MLP neurons of a small language model. Each row is named by its layer, matrix (gate and up: input weights; down: output weights) and neuron, and shows model dimensions 0-255. Each number is 128 + 32 x the weight over its row's rms, rounded and kept within 0 to 255. Numbers have three digits each. A neuron's up and down rows have the sign that makes its largest values positive.
After each neuron's rows, "fires on" lists the tokens most often at its 100 highest values on Wikipedia text that the model never trained on. A number after a token or word is its count.

L4.gate621:128150136085161090130061110109120236155111130178134146122118117122124112143126172153107097116116117071152149104116162174129155165123064128132104137088101161068096158125105120133124189067125120121156139074148160128112094147147100108144077094071109092126160078101101146152148149171087143201174069111102156065107119124113122144101123157098071127118112140094152193126051133103136123148144122151075107126077140081134116158140118144112072150101139118097202174079127169153185151159113106097162137091101194135142062123098162115135069134113107133122150134146153144122131103148132134097061186119090149132099162106109167136160094141102075094132118136098178171102088099155093112159178166157072054085088125106084167140083056100066149109103143149123170130146175150107148158103107097
L4.up621:107149099113113128129144121124133147087106136154151168155102112120156136125105158147161180139163152099127120124076145156193162080109116105139150110131167150110080111177112118167106162084123143154131131168137111141092154135068115086101146099163122127153126074136157151104152054126140087177090126097133095130128122157050112110068151146154148068123189228130151110130156104172187138123192093160115200141125073117167195129163139121158132143107176164157118134125127161139072147117190124212145088155174142098096139131173180176134123108107135055128196160144123176056142124111080138097161120117092109144149106129063128078135116115161117052126097127069105169117111151169107142089107156104162112097107079092105170116131125125131131101081023127082148134151128090095082145098105130
L4.down621:116084118205117135161121096096145120068137092142097164156126103142156131134184152188109106114123155174097166148183116139167158121129180202162071176150154143146059111147052151145176083085156133122080119114060158150167115153119118122062117133195119096113137113106138119121120085100113139093115157146133092134085085148131097130143120174136123131142127123096103137138091173131122178126075137167069115169125154132097118129101145123122150125166140125136143181120131046114150082201108115108152129120126106160087150066179122111138122151101113230123127190139093096187076101086165117130082162144134086159176211149136137105135128149182138109120100122164070097130164120152113073115065154120159097126130121127082171114119152083158153208095159064139112163151132130125131114183089136
fires on: " and" 49, "ory" 15, " also" 8, "ly" 6, "ure" 4

L3.gate496:160079208186147150074072140093100135176178175133092153150118119158112097084115121139113121140143074077115163139175164137085146118177113163160059176150164132107109127163138147205060095097150121170136102138092146134155128103144168128098141104149117175098143107141098130139051125141099203106117142056150209154126125135093119142098127096117134170092191135069105078139138152148110199096127125126157136116078175095098157069158166071120128124150148157143088118105116109092164123140113128112096109072121134096106068111101154159092092129132100151153151123087151167101170082092155071127154108082105102175135092157139145172093182108125177164114121130110124119130117150092164185131149138175111113100062100114141112058116136173147142113058107183158122099129122152071148130116167124
L3.up496:112110111165131151137099090151102088178078145106050120164126144174122066108105107102106106151099145154110076110158172081053099135157098189186085124126156121063097092161150078099091104113149091092133196096083129158152132146143109092170076103090172135109114109129102102192109153158170173203156132137127172118142115139113194107090115118126134133111133113139117077174088141099105081110094109110148120080149172091122132067131186086142146156098100153103118101109097146058159107125204116117108121154073124140138193127162160174073143162139099160148161114160190108080142092089156105097150140126099130147193111094069093178162127106162142125109101171159115100135149165111156133157126132136118127085095086118133096127088096124128157118149037177127138086117158107065128140168144102
L3.down496:151161147149143116148105109128107146112135028161133137171108116153120098140115075158165096090090085150144137148142117073038143133090148140136129174116079170133130073138204161133148065135154144093114130123110095100121104165202087126143089141069131144139143057108134134124158121117136078119154090177062122107070148113085138136119093137161158119098107124118075163082080141130145082122116090199131105092183092090135157111107143108157123124069100186061138161093146140145129149166156144129065105192139126099126097131098152085144123128150167111137117110101133112069140115159160146132130156132145153085126120164111075088104048102220076150066087197155171133078132131133169063141114137131143106107087131165109078140126102125125121129170167178132108063139087096137108145174118121
fires on: "it" 29, "if" 15, "t" 13, "at" 12

L3.gate402:081155116143143120176167093144065155117158127158047134136170108153100149097128098123166171154104198165058124138163184130097128102117139129126160045060183144132140196136126094088114088155116110077136130141172129129120118149166115084076136142127109125088129111108082120135093097115165140110182104134079085160150144103128128109149127125115124103065044189091149161154140129115159155131091101094111171099141138099145120123080099128155091079154158152108130112180097197089142145098091085166123164131135157153125120095096107156078108146177171164100200110112115174065204099135135180165145115151178076148099093149121122189088151099082070105163106098129133103114114112105136163112112108138070128102185103178123130079112139129111174167159062108149103178093103127146144091150139114
L3.up402:130159163111167122131109121114127142064086109155077173108120136153130114156126146108103168153142137074125122104079151119171161122130130152167157134108144151109158165119088161148173152099154097130082151122095180157168123176179120040099068113087139107102146099159105092148142103182125108131128170116121084149124113069128170153136174130141106079168138169150207095147135108191168135044093138115163134097173123150163098114167120084158146072062123122213093083085117142137120157168135092140129134126085154127104110137156103176096114141178093192076031113171142112104138136058124104143111136140131122132090113158133177192088149094097092169138091096116154099113124127121100131043120122150109067132167152123195162138138127107179103107172108126193090115125099162108106087143075140
L3.down402:136160155161130181112134149157078153186185091192114090110163104100118146186126133088168152186152177120127130098129181136086138124086114153084081156120138102153169166130117124125161140114130100104111166112113125077099068064122085142076183126126114102143136113095198076150125171127184180116137107116131062102127095083157127145131102113166081158087115182105122087082128175128160170132138096119167154132138059069138136146131118150158145158089128165124153206143159075105112123134142108118144133060081149183121088114131103146138145153149148141140207108113122168189206116100130161186120161107173138078129145115102149228111127101129127129123130156073129197156165104094086138130123148154076109121162164131094150145119130124106072117181129168150089117143177139155157109066138152
fires on: "es" 30, " des" 18, "ith" 9, " sy" 8, "s" 8, "se" 6

L3.gate362:101088159103084152099091145109161196136057111125108135117145105049142193102075115060106140096099153127104122122147181106138172136140093148107135177166135111066087177162138210168102156172105148135189076152136165164131130212168178060106073145100144129171105145151114147189107119173132114122124145155160088116114136154137125143100096142081150152110123175144187117122121119187104106153146214175069080120111129122153101114159131198139126128114089176144094156165154126150138112127117141099155099111175070130158127090150186134179126107129146181085142147095109062113133080149117071176067121152100127110150128072141171103154097143157159162165124100153134123144169174136140084173131102105121109117151137158167088169123167169114086095151106109144139119147176070108138120124127135
L3.up362:149072172143106109121176133174096166150170095072115101138097129108171142137148104186158116137075137139190176130116135134143120125131161134110096128140139155146172113141134186088201104144076116226108110143118062075122124185138144150126173137094124141191092154084136173093151152132109124108094128055129124072156139105131084141169167106074102124159107122107155148143108141081103146179122091140105170137091100127180129170146145090112147154122071135162154127138095172145110195083096136088081160147118132116138106135147114151174104065166146052139076076153084108099069131104130155143130144110096090092095068128158175118171156155146144120099103148131099154129109155179149135021054139158147103142172082196160155136111124130087133125118100083149170092120155093101106153104117095
L3.down362:098160049175111126103178145146138147167154114125162134120140155132150071165207154134105126115146106074131095110141094143093094097111105161153097110111129186155158152102090168085076163148165060112108126129168138183064149063138098123089123127083149139091132162133207101165149158144189142061107163132130136084064130126106136138113180065124090067127106129080158106122149165110148100122094121156148135108131114165093125140109172150143109158142136142092129122174200158142089147136080148175123159076123124184151159136136158147122129181136103143111166145058086143197132165107159176110177105119115110156118088079185094119188122090098165072128189186093103108163168113115105122164123076104091140100174133086119103069131110090138124072161134124157076166113113130127146085113108103
fires on: "n" 19, "a" 13, "u" 12, "ll" 10, "al" 8

L3.gate778:131115137182117142104114081148055111122158136106101157131167135147088109109081112114159124162118131090161079051149149125094136087107164107174107069203124145117136173112174136162161113104087071149075166142110128158139124156178138156083173089127078109160088179142147106095108133087167174090095129085154181075105176073108137098138113139085096119137108183066180064108131169135138129128134063111148169122129154084149135143117059149136102107090173183096071125142169092099133113177151086099084157098094125209085159129140082079094128129109135181129115101147138145126116116135118118095139131135183105068132095097122117135059146086119129136124064125108141093134035146080140141098127165122123162117078149164142149176094137128124122215136101065117129144158122144146145131116116176
L3.up778:100111179164142137112099159089109092068098090133103126155101146115128179116174095129139133077127133082115126125131156186125133130127166101146124177104104187074160169072155169136075085135121103144130125130086156186110077098121088102155130105188075125109156051163129131181164134150111139117166097101173119117105145106116088193164129101166190112159135163163104112157112073162149115136123113132150123145194095025093105124195123073168142139142082190159143094135124106118125162117133127098101187126142115118097145169101107135024112105150187125077129099141107161118111145165154161118111136115194122130162150172088118156086105109120091165118080128139084169165110177105100123165135114087134136093157096131168145090077150168133072119086127095125095200149079108152090109155152179
L3.down778:115140088140144101154126152090106161134070119147159097152097115138169175117129103113128156084082159067109123141139119121136142151125159137150140123169102131115091138145157073086079131103144163133117105137060116126083107160120109162146168101130109154173090173157119138172174140131123092096068128174094177118062100067096146147138130092138104138157129101091101156140103120101180097116117103107126157136131126131032110147106104134149107119147080097140060111099143148170180165211151132165141160112164177132115175182104105179158146135150150157154108120118150145050112128101182155171146152103110088105101186044141134094144114054125102106155136099197089130130130106105112141118143204120172089098096167081143078132095097147092091137182140102117185104064177137129029180086128108
fires on: "," 51, "e," 10, "ale" 6

L3.gate798:178208108171137121128187121108077158075161071121155178147211165146097130092100148157159140112123148119193114095112081131066136128120107177126159059158089079099120167178187142096114087168134146138124151172104114162137125139091153093070156100130106153136085125121147138124160175099110121171115111127130097122146108108069079178141099079202114105160134116091125095097166146170149137160154086079136186146087083174141078155166125147136101153133119091213129072182189168115120125120125094109112092130084144149123166126110155152095104106155148099102178086107135147122190140192183135122124066097095084134098096152155128153169129079136114092161088148109150196170084141121138196117118122138136159155165193111140123133094153085108139106109164137116137143135168168114124117135109155
L3.up798:143156189090178145122166129147156139092170105170109154159180123151145149136126145074093138076122149156151138178073093135146113157138186106151201112121110131144200234076149112097103122137067158113111068062116113186120180112180126100146116129089107095092141147138097112133150117108101094127107078138139102139167123114181112094138145170150118155102163035105140151112136158146089184111191143167136132101171095170165112157175136149146100139083153076120126125083107156174157148115130141147189085096136084168071137141071149118128161168128102121112126125133143172092154186119124121184127126080039118121172142201075144142146146178099112141108121113117126134133096130157090142185158129186136150115070111130137179157161117139167163082125102091097145137169149158105126128145147190
L3.down798:177173182095088114134113075093174128177151089144149170103159130110154072106110163141156179084145109113040163157108171116088156143144142087136150135155149102117145151144129174153113184132100156127104094143168187138078187089137143128123157148110078157155084110083151084134155173103138144175150156115167146151169137112150106137105133078151122093083144101164169141155077094110113073099139099179155072122137099149159114125190120118111097163028102139143102154185079152114178167146113105122107130106184136100132135139164173092156071161205109183082124119096068091122162090143167113129133088134187166130108154178141122102121136175091079066153092167155108153109149111159138098081055088152130155091102153153170155107125106134110105136170108087149159149169108128133119150112179143
fires on: "." 33, "um" 23, "iz" 11, "om" 6, "ip" 6, "ter" 5

L4.gate916:226120148133127154187062101143114110082120124118140082105107134079161067176056164142098160147044135127153142131142114103135127138116127159113132077116098128142164126126179121085129118096137155161166137134131151149129106091099066144171082117125113074104082131150134118192123096132079111168129103095127130125119119165148118118122136082118128093116121156162207146186123147076083110104129131061088121174186155132139143190141113110108116104156145142121134135137090048128144139129077126133175163153205119143099151135147132086104158184145145210165160224147137146166107150116167149131149176129150138143067022096120118120134102163099091152136150128150216078104089094099140092154112170112164186103138155073120114124161143133109110137132132105140116127127147156125216149146107145
L4.up916:122143125112151105147115154079194144180136142096178115147066141156158131154043151170046108116161101129119096107063167140137165118108119136131183103136146165096157156098120151164150108112151123157180127177116065119156147144121149123146141148115157118136072134135124171103100092087118139068122114127189115155121137107107094182087106148108128105098162120134140155173175085166129175125173133097175118144137137091157091148087141164147161115115176091043159158172111159118128136147110093159100049155159136140121101186117113126136050080118085104166152188142147082151162138154093138149139067136179134114199088131110151127095118105135131117124142085154153132143089126047109151066132187112131203103108164062162118105113099164047107173099139066115132180121146117107173102115129162
L4.down916:111154138167157101142136112161051090064125087116075169122119164184196166158120146157080140125061133113194132143099100098100146109102144097141115147141110130120080138160129140106152149082077127101133081176152139160137152152161101113096203121162148125123137042132154126102158133132083138108126103127098146167113065109177110207153125100104151105143102113116142084074144078143154118171135133042081114058132146140097117098132135118100127126130120114144107121126117118129148112097101079108186107113142146166119133139170092131178110114152106070083150088143146151177081202113106115090131088152114159184105102084163165145129162105161079136222094162122138119193114133155193095118111135090203101139116031115142096139088146102131130136152170148107140144146082140182138146137099185
fires on: "ly" 19, " only" 14, "fer" 12, "an" 11, "eat" 9, "cc" 8

L4.gate917:087132196141117121160101174115107161096057150188123123120105119122139107082078161108154091093126139162136106100102147145166144188117078105099111124097118119118112098199172101193105140093188126170110155132105119169094095084073125168134141140171130120119104075118089149163169114181081146154070142086094143125103167206099140191139160103109151140103162161107121169159147141094156105169134128091177137103192069154085046157152160140158163150085170112186156145148125180125140092129139142119159057146183101171091179113155095170119081103099133098152169133183113084147099112166145112122111120124133100163117154191125124163068144112131116176110102142114144117066098121066123130101072108148135106094039135117154166124082158084148142118153129137093141136119161142126142189121113100
L4.up917:113123166100119129149166115128146064095151193102118147155096147150116082093128129115156071151111175115154186139089134114126164094106132147145115095102136156120111156173177162165113136168170167178156125155098056100118117110081123103156161152193132153136125131131117133141175121103132094115075140050114145102154202160031179123126137167095173150102144116122139159158151111194188140150104144114117148143154125134141129169169118133178094116111097105140136122078125113124137122057110137071165106130154146222109115134160119108118174094145127114155102112139087115068203088234158155089153118139113143175122116166069200132139143190104112083113141107160128112132136111162152096143130133121096123103146059100103185128117155164091163154131144083063175205111142174124101161091140116
L4.down917:159078054115141134129094140138063123130130137121165092102181080096076111144136147068123171109078080148095118146148123119160120153099156174124072165213157115098093110148110092172095149090130092085179141220095114121105173157132129136078125182076147189165134166094151093133118115182131116095126165141120114128151107144161149085193155189103157172102096183134104116058142100143131132114165132165184174152147106149159130186140089131187170155124163115143148176143179131135110203139185144158106193098138153113170127139107098068135109142102146122116103151100138136121116111105145113158094098135152159186175142088116138125134155152115199050148150114098122080202136160156127124112158066136116116140134120114090102120132156099170100109161115181074137104141165138140144148155127185
fires on: " and" 73, "ly" 9

L4.gate931:143158101106146152131175071126150108098178132086129152147156150126062136126114149155133062181068146092194142190141067110081140125140111173129191100106135119128161104146177080102117109097140156150097095126104134120128171181125151132113098104121182125158151116137156131181119091205103140183141082088153113124137140109168157129120153127099148127059162076138177179148171113115155155157181094120145078115154154106144124118140073136085105142121149117122161093128102092117128141186143162105172097194095118187126128078102147122089101116197115159108202128152092152162192133120097146118166109183052162105102120133145069156159114126152181097102130083141099194079158088098162133156095124199099103175098163077152131164101116146166123173195108120111146124098141154091158085128137150
L4.up931:141117161127164134150122088137181195108151189138076155104144157082109131111143149106114112170088181153120122078130118155140138121040128129151111125117129133114084107167151091135159114088144128167164090100133082165126089177145112217142101086145108155088124074098083102153090085099141185196109078129069130109132167104134144142171161146131094094193114076159192120116097110141061137189113121136167070085115157132152147141155190091103114124090136148095133080197167135169157122156124121096136139116114094166101140149155175143081179066157104166152198204180087170175155169160152111156153131101133144166108151141138133132101064156125122103129124077106143136098108052146122143142105073150138116175127148093157161180102147132108061121122153146122098152161152144118134090102127087
L4.down931:144151163192168164181155127082096108142097123114153090142055187138159068108110129118128097132109123100070153167154173103130127187135160108085170102101151116176155095091196105127128108109109154164151238139138145111108112109120082068111099116099121157091103078147159102100145161116168165112156138135134146140124141133105164067107176158155071089080133167139176125139117073041097150097164138164134175142148077153160099187150157081063092162169118104133039081135132126109131143103104103119148127078137096117111145152123126073107166156155143149176144121081073149098113120131151119147111115148156149063137126118079136135062093184147157145151159098107164119106094079124129173147150174153169179145141155186087156119160120169135181109113097127131126096070087098129157130134138133
fires on: "ip" 20, "ague" 10, "um" 8, "." 7, "ield" 7, "is" 7

L3.gate268:124160161071172169115145086117072072134161128115140194135164130146071172086100080099132105180182119130151108074166086117151186050158110145162116104150162199149123064096126124147092060138103092155135073142135130166140092117155138131202125147119179109142094130112054108157159112111135139176151141151105116140096181124109082073160110139156100204131146141144140124115147136177109172143148124144063093151106210126081138145166088163087113147122086188076117127135110078111117110135099120134162132084109107152133108115109130147137164133076114092151115094131095084191093132109091111161151067124137195100153140167125172103170129106140108125116123149119106103186162089148152136161093138130159143094167065149143098079115129132178076102122172108106204103112114155151190153132149106
L3.up268:098166104184166084080114121077157098193075129128195118093135102153111129111103130157120143145180126169136119121108139114105075132143109146127146081172139103086098121121133148137125104128122128153114140141099056155150162121092140138110091092120131191055133108038140155124171145105200139164116139112082155165136100177161147120147125113117096141121179091125115099128132168096134093117103061122115114132090200173175080109190064108129146111077070150122060123209118126184110205120149161161137178143103129112126123127094165081061110106101186189110158123122169161125114156084126144128070146108180153108089149132120113154180089154130118122111166155199159127170070166141114133137127150128140105075122080122136092155087127097177130146129119157154099107163045128190147110131141117
L3.down268:168172146134095102115118140192126131129090139112119170123152156159080170138157117073139139110146140171126130132074112090113094143141086112096168140181129161127123154113156079140200170106153115154067135109154154076084051118111141124163155126094120167087110147085163133098137207076116099123096094103185109090125178082107123157128128097186161173117136122141109135163071107065144150120110132088130144107143087154052148163159118117096114154116147125072095124147098105053111084110086154190054125174097151145088064125094124082109114124146140143099117126141101118165134163181118222115144175090095119097168089118074113105191154105111106180121106146144113130064083105127114125140145129089125121161104183088114192102119178101076149149135173075180142146171132132099149154161097106
fires on: "ing" 19, "iv" 14, "ain" 10, "id" 10, "ame" 7, "en" 6

L4.gate876:062147122121146101142142116075112115137132148144062114123197155153098107117130173136143182139144123181197117069165116093132098111089149157137108114142127125144119099157143124124075165166153145151142109095114095117176078119186130123117135124091106110158129147096135081104144135169056148092071072123088121125134175161158193157129121160137138155205143137116105111097135159142141108149137145084059151136069196142166113060190120167145109137131066125150131167093152200099127148154121181129117117081099120147074102191111179133060108100117090160123170148116072177157107087052167119102091094097108137141146133128190136107131166084083109105145091165123122102126163156125191079149067121107181098165151151154147131146115148094112074072177133097121102155139063111126114092107145095
L4.up876:160128121212068119080123103151114091150154124153126101150135128087097138104142111148158108165112130151097110157188105064112099114110178138106158084194160144119022107173181159127168141157132081128035142129120090138098105143141115104110117081071079098119165186141162089166178109111153135074072102079169180101152159098158154154126116143146087095148132147173133093193181115139161089097110103117126096110110145217097161115120124126154146130162083143139115114199127131123130164145168159083123105087189185153094163145122111116122120141086126119122146155122104114095042063083093087137100103129076178134117175068147163155082160110107087126128130153127106134149139124118091149127119150152169130127201099158164139121124175113153050135100147142112106129087105146082125126148141117
L4.down876:086102163177164164129152121175045125108116074152129120109134083175148115130113134151093150109129140116165126143117173162157096114161063106080142071116171132100170133150146143136124127090049156105126101101119152136145148131173147154114183112169177157154138140147128129135173141127108133095137126163106127181125086144138156126141124121130098153130134108120086112140076133093110104128064145160131085156120162082163111133138095084123115103087186243132042080096152150132184108097108123164150157105112119094183122101196171158131081096153139107125107101163170110108119114168049130195129154091117165126142119153090115105134123136186153104192107113093094097145111151147097079189112130228161115068097149114103145123110122128082148103192154126138081082065143150124121138046168157
fires on: "w" 20, "8" 10, "u" 10, "un" 7, "se" 6, " a" 6

L3.gate236:142101088136061109131077118136168094125080161094080166132171126133174136162167088181108112126088103160107139143139177094189089090051108133155130140135157155127186110138167158100129132161088208102099084157120179174125058121119198125078175075171180116071122068149106094161142044102111150121164150105135094175081096141140122142112126109073128121141072143164147116125097128124130128150156127149092113126157073135145124134127112087092151089117143157074138103144097173103128093082147116102142132093163165130113168142118111090111129158212089126177134130132162106144104111066095109127149141101132128092152078139182155140085157106124102114115127167108135091069155128079142102110140203175112135076162174126128153096130165180150155155185135064121140171136145191077108112168133127
L3.up236:077123099110101096125104063128126090088162077096094152151139158143108132106166170173088184175129141178163107137141172163119130108077074097072145112124085104108097053088088146117121092153127157167167162175073172118156106097146165139095114148132196174118132119191112136141179106156176075147182108111140096139106126149162161124148131095116160114138137159139126162125129179118169116154136141120137070074173078099145216102143097107068132090191147118088120174142104112116175090154142104120120120070186139136110114126146131104066106118129116093138094103142109118132136126145071093160130107136179209152085113142132157132123136085127117142153159147117091152120142080111162078078128216085119194140156130076099124114153158169165110126148173063120112095120122143138145158185211132
L3.down236:131156121168131144132116154091169070129147144162092163096216128129176159103107167138135142119148130168066096064114138132104183095129162097163154105078178172157135133123101122089132075068092076121120137169100086167101110131158125139179169090107173196102145076174150128078117145103141144099141132125109139142088147143060106136123156095164135145200170132112137125162102165155172144192144104151131090136129121092145155201142112118111130193141138143128153145164112100130132190149071164152122159143130071135163104108160136098079089137138101086075163098188127174152093148130052137156095108121115129106130128079188055052148108145096151101162177204156153127116164100134185076107156086106081099143155115145113139151146163187122116164141137109118143144114117102104166090170176152
fires on: "5" 15, "7" 11, "6" 11, "1" 11, "8" 10, "3" 8

L3.gate677:116142082121140096142073065112134091172156137088125157120107189146088120145117125119122140123125103099061173172134117172134094094154079138121156149096139175136108129123137135185092078117104134095164092125155137119126149202119178138077137184126161091158144151050089133091124179128089131104151138103087115205132118111101105109158105116048121128121140095133195141153105117143129163107200164110100131144183114179142102179121146112091122082139113073143150150129096095086108101121096134072100160122144120092156176094130109082096067199134098154144105160152158118105138121157147132146159077105173130079142129146124136135149126147091067113132073096079128125173155164183093105063160103111079119136133079132162199122137108075096132200079090082124123176195145180119104057115117131
L3.up677:156152192051089149117104125100158136092153104160095137144175128125110100104088176137144088111112118170135129123118163131107169121058132138187164132108144093149077158108130124154170110110111130146142206137106141194197142148085125070121176175088100146084123111108115113118060173147142148043147159108133121196126106115178104090129128183146119086161091106168115147169120202149163164194124125141071137140085120114149142063159133179117121119125111092103123119129177139121136101170150163139133137189145117133117135197131148093123160160118097120115054112131153118180138054082145075167200160145128122109102098163146158137103113128185111118164170124136142116126157167130182148151092167144157100128116154121093102180171122130098092075212119043119084101136123146106133137122168151
L3.down677:153102109092081123086124114119161084133150107124196166117162085158133091080117128052095141155093102099102130153141140100143130093088053140138180082167134161149145118092144104081175099108099114109118150131071104154140129089161145133139128118115127154117093160164101159101178108061135127104142071109123132137138129172145161167081145143126077093130107142126141226122128198094142079159175138096167083107114120119090110187147112109084107140122167132076139142117143190164094162088155078119158123147155110064178135141093140159161130103066134079086180108093108120162122076129151182103103158096159134078143084116089167176133119119109166202179159101166099139110149140111197154082175148146083149119122081093122087116130060125089134085139118083094118127121122137042143138109192115
fires on: "es" 25, "our" 23, " des" 15, "qu" 9, "nd" 8, "r" 4

L3.gate481:114105158143202132116081097102100103124086096126124154148086100114122131142099128121119128117130131115152140110138153122123140116132151133114138075165110164112153162115121109172078112143119111182149156137146110078084078120200092137128166100126101095087095093091146141083140157144163120142156141145092104084156126135163128154135166122114053115096098156194069123151112089153122119133131123148190034135203056160103133108175102104105100095074165076154136090113167153116085096148101102115151052086131136178165107064091121120107134101172078159085166091138193134077114131112098162154150131153166096118106121058098054169135122106096086135121135102112127099180132090167089049085207144114119085139125146129099129149072130156178048165135119118086126118097148164168133198116154119
L3.up481:115170141156129144114109063178121138109076081100194156075150150218149144072119138115129142160124139154167116077099152135104090143133182127135132087092100108154156176067174147101121089138116142128159165148123162133113069116145118051129069094167141130134105126122142127124142097139110135122108145121120181134112092182151131093092149114207122179087169147197110082110091053157126111163131118137122087070115126096088117087142125149078159127159187099115070068108183112122124119159179121096139140121174112067099074165096150179102177111114118119067129129099149165117095197092127114162141077137159105182093083091070135148099145096148109137180138111115168100157179169098149100143184095115165131128136155098101116111126122102176096153138157112080090124067066110145144163120163142
L3.down481:129128096136104118149142148078150128136182188116144141143094117107120090139133061184177109098167107112112113164148104146165188149118131118082104133147167112130078145147088115167090093102154127119102047100135078136121207188132150127159180143147077132135127118179159108102190131133175124128152130146105110115078129127127098106172100148118066104100116110114128163102139179157106176149102134109103136131143162143159128073127178094167085084090111147121153151104057075143150156080137205066174147179089183215172177121125121127105090121108050088133139122141159147177116133163092159117145113047131163136151189134120156158176108135098137056113078131145081140127110150138088093090115122117109116091110059122093099106129144090101146166146106170194124098124150110164070104163157111
fires on: "," 27, "ing" 15, "on" 13, "e," 5, "es," 5

L3.gate64:089148096144168199096183167093101158128115115120147132144131196111133156113118121111098126142112158133146077169094111133135180105129142071097133126077115164121109090157094203146087227147120111127130078158122121119095114138126094149155193133098113085099110135098125127081127181098112099120110126092137131080149133114162070161173135147115137111178053131132188094118172135134143117122116126071159096129115166110130146130140092159140137191168129154103131140168090121160070117145125151142188175053126141095089099111139192112167141110158144091105143154048104192132071125133155110148142137086125136190103129125192144141080127168077102139128144203057106131073151163125171092077126045185135131098129101179163156132132127099165152149120094126156165105122109111161117093090061095
L3.up64:112198074131205149048174128091095125159087133137128150107140140101076119087160073151157079083140170148142132081082122102130166134113144104122152081162116118140113111164130136166104072116110157119139135197104041197143116159109136130115107123162201136104150128124131129130170161128182093147114051148165098076130093117163146160181057098081135091062138111135083161158118172125129106133131126127113160055151121124139111188131132141177103141112124114149179106139143116155079235098096144116097156076171126157112102128111205084132114118147134102141103099070107151125145100095116144106116112134155155139152142152159093140131114142169100136142163116100094111156146120103130144137133096187087059139100109130173066158154050087092130124143073124148179089161093119177138130115095151
L3.down64:138121138107135063141089118180144126173127112103141109180168105151150100106118104080121107128090103139105141112120150112138118134161150058103088203130081111096073109126130155141120161178141138119130160097166100102132135052134133093145098083113111150156105116132150138147136073198082097079137096162102151108140149121079122152124171115145176142104130206085134147170136190134116128137098070119112119123070140137098074183109108120106078069147104170145106186062126163156093086171077176089130152133145071106167103096117121115095102163095124143135137106165107072153141078096128101083165131083069104157164125103116150067133157076131139157114119131124191176109207114128130145084175167175139159142144152144140156149076149156139046107141115159172124098150143196120111114200123204
fires on: "s" 29, "ame" 23, "ing" 12, "n" 9, "e" 6, "p" 5

L4.gate402:170098157036085159138151123142118124067121150082159181160113146110091172084141118100144162117062180143101135132108130066132144143135114141102185194131151097179166159128087108090122158184126188102126173079090119170146131057121174140134109115149133172089110141159098165145133162107085167084146138146116125122198124171132113096110121092125111191110160040095150120133118165173117127165143133120110109161116107155128174167112123151132086166158096135123146078145114136147078158152136142167132150183074114117124128125117159045104180157090201150127142137141164144087122164126121108136099094148099143113067179138135169170128074110181118094169109112127153039171110099085169124124143128093161104116107138136106172136086118097144122078152119076188161154170117179147122127179140195
L4.up402:138129112106133119145092090099107069067137089102079171128117190085165051200174105096195147059097142159157159117156093171047166169080103139133173139132100127149149166091077121146158080112125113172104118141103149109167143096101168151172101123154154124151117182228142169131122096169096137121095165120119149041157093063106131167093148154117095088118140102129109108142143120085179106048102129083132138124076153141153143136126141121183134148141168161088144152107199146108104071109139123090117183146127120116104124114179108106096159098111151117129154103111116127138146108102181138139133085125148139211101112186129099100124154124111084167095110110078140103141051139174145112104148101119093179127139128125093145111108136103115149060105169201130124138179132141157093146119141149
L4.down402:149125124084079139194102122095108090112175177076138179143110117106116166139077096121177062142124154142131163108130139086084092059120131099156187144079087175099129107107118099152160151159148175177144085092094189113089210101161189131109147115115168135222080074143131147137084148092114149171089108104109161167114115174101134163139105120137159179094167136194144124180131145151078121086115117124113152137159147091148109103074135200140155157095104148144086088154114139138097081114139141125174204164108122139065125158147142133141154143090106157192114094159121136088086181192130114140128118109124132122173116183132129090163141162133149131110119087157110106081104145155119130137101076084165112183139121082080102167077123122132144157127101180087109108094125106111134079117066141
fires on: " or" 23, "an" 21, "uch" 6, "ch" 4

L4.gate904:196074117121133133148120111131131096117141126198100147130104143150084104123094156143156163154122157146080129111104068124118107095121100152124133142160149157089111159083098140101112111113128145088118139184093149035160140135108092105145138172120067166125155090185130095084108090123138138141157156164150126141089115169146086153125121165107080171102133129081159122116087180126089156128120089124147198181133167097107163095170108168076127154095106082085109146171115121143103133143135116094132091143255126189152112139126138102141165150144092059170187152152115176129091138219164134116127149096150084099079137145161108170166142153158128163138154123109087091122141183144161146156164070171150083064133090084163122188165113127123180117111117085078106112174122157148165118068093131
L4.up904:092129204129113128137144109124169132063120161115109085116178138162174188093131105100206164129170159176124140168153131095166079099127124151089117081160128096155088139147157152086155104169126116075082175141058131132108091099118166100178103136094070195134044121165155153096063173101118130125103142160123119150079125143117157187111119090119083121095139154181171104145147137149139108117191085136104111156170116152137115184075164138098122149158145135156192098082107159165139093108143098120161084129114138134096058193114132111133154094104121151123154133128148159074083139121136122152089160130165118113085183083174177152157122143113150141163163103087106186185107083106147117130120104127110126128097138066143194169113119164175164145099156131113169080128153049119105160136123178
L4.down904:134111131163128124121098109122146133135100098191114166121119081142139106161116102147085159055192115116102212112135108122172143042128132035146091137080117110107102144174179151104109111112102155089070117170146126132132133084111180201154135041102087116112137114167128066121126161101129150150103137131111129154108145087144104095147099192153201124159165129154132162072140127160083134075113154097110163116086175120105171082133081149132181137123094125111126125151165151143102179165098164143131107163087136111154189089109126107114102162126153083139077117145047180123114140106157181106164122075129169133152096095162110122185118091127125109200170074175097167136150097113110088118125126091094140172102170197136127120121126095105100109174141201131144119149196142139121103089141137
fires on: "ce" 18, "ace" 11, "ort" 10, "use" 9, "ational" 7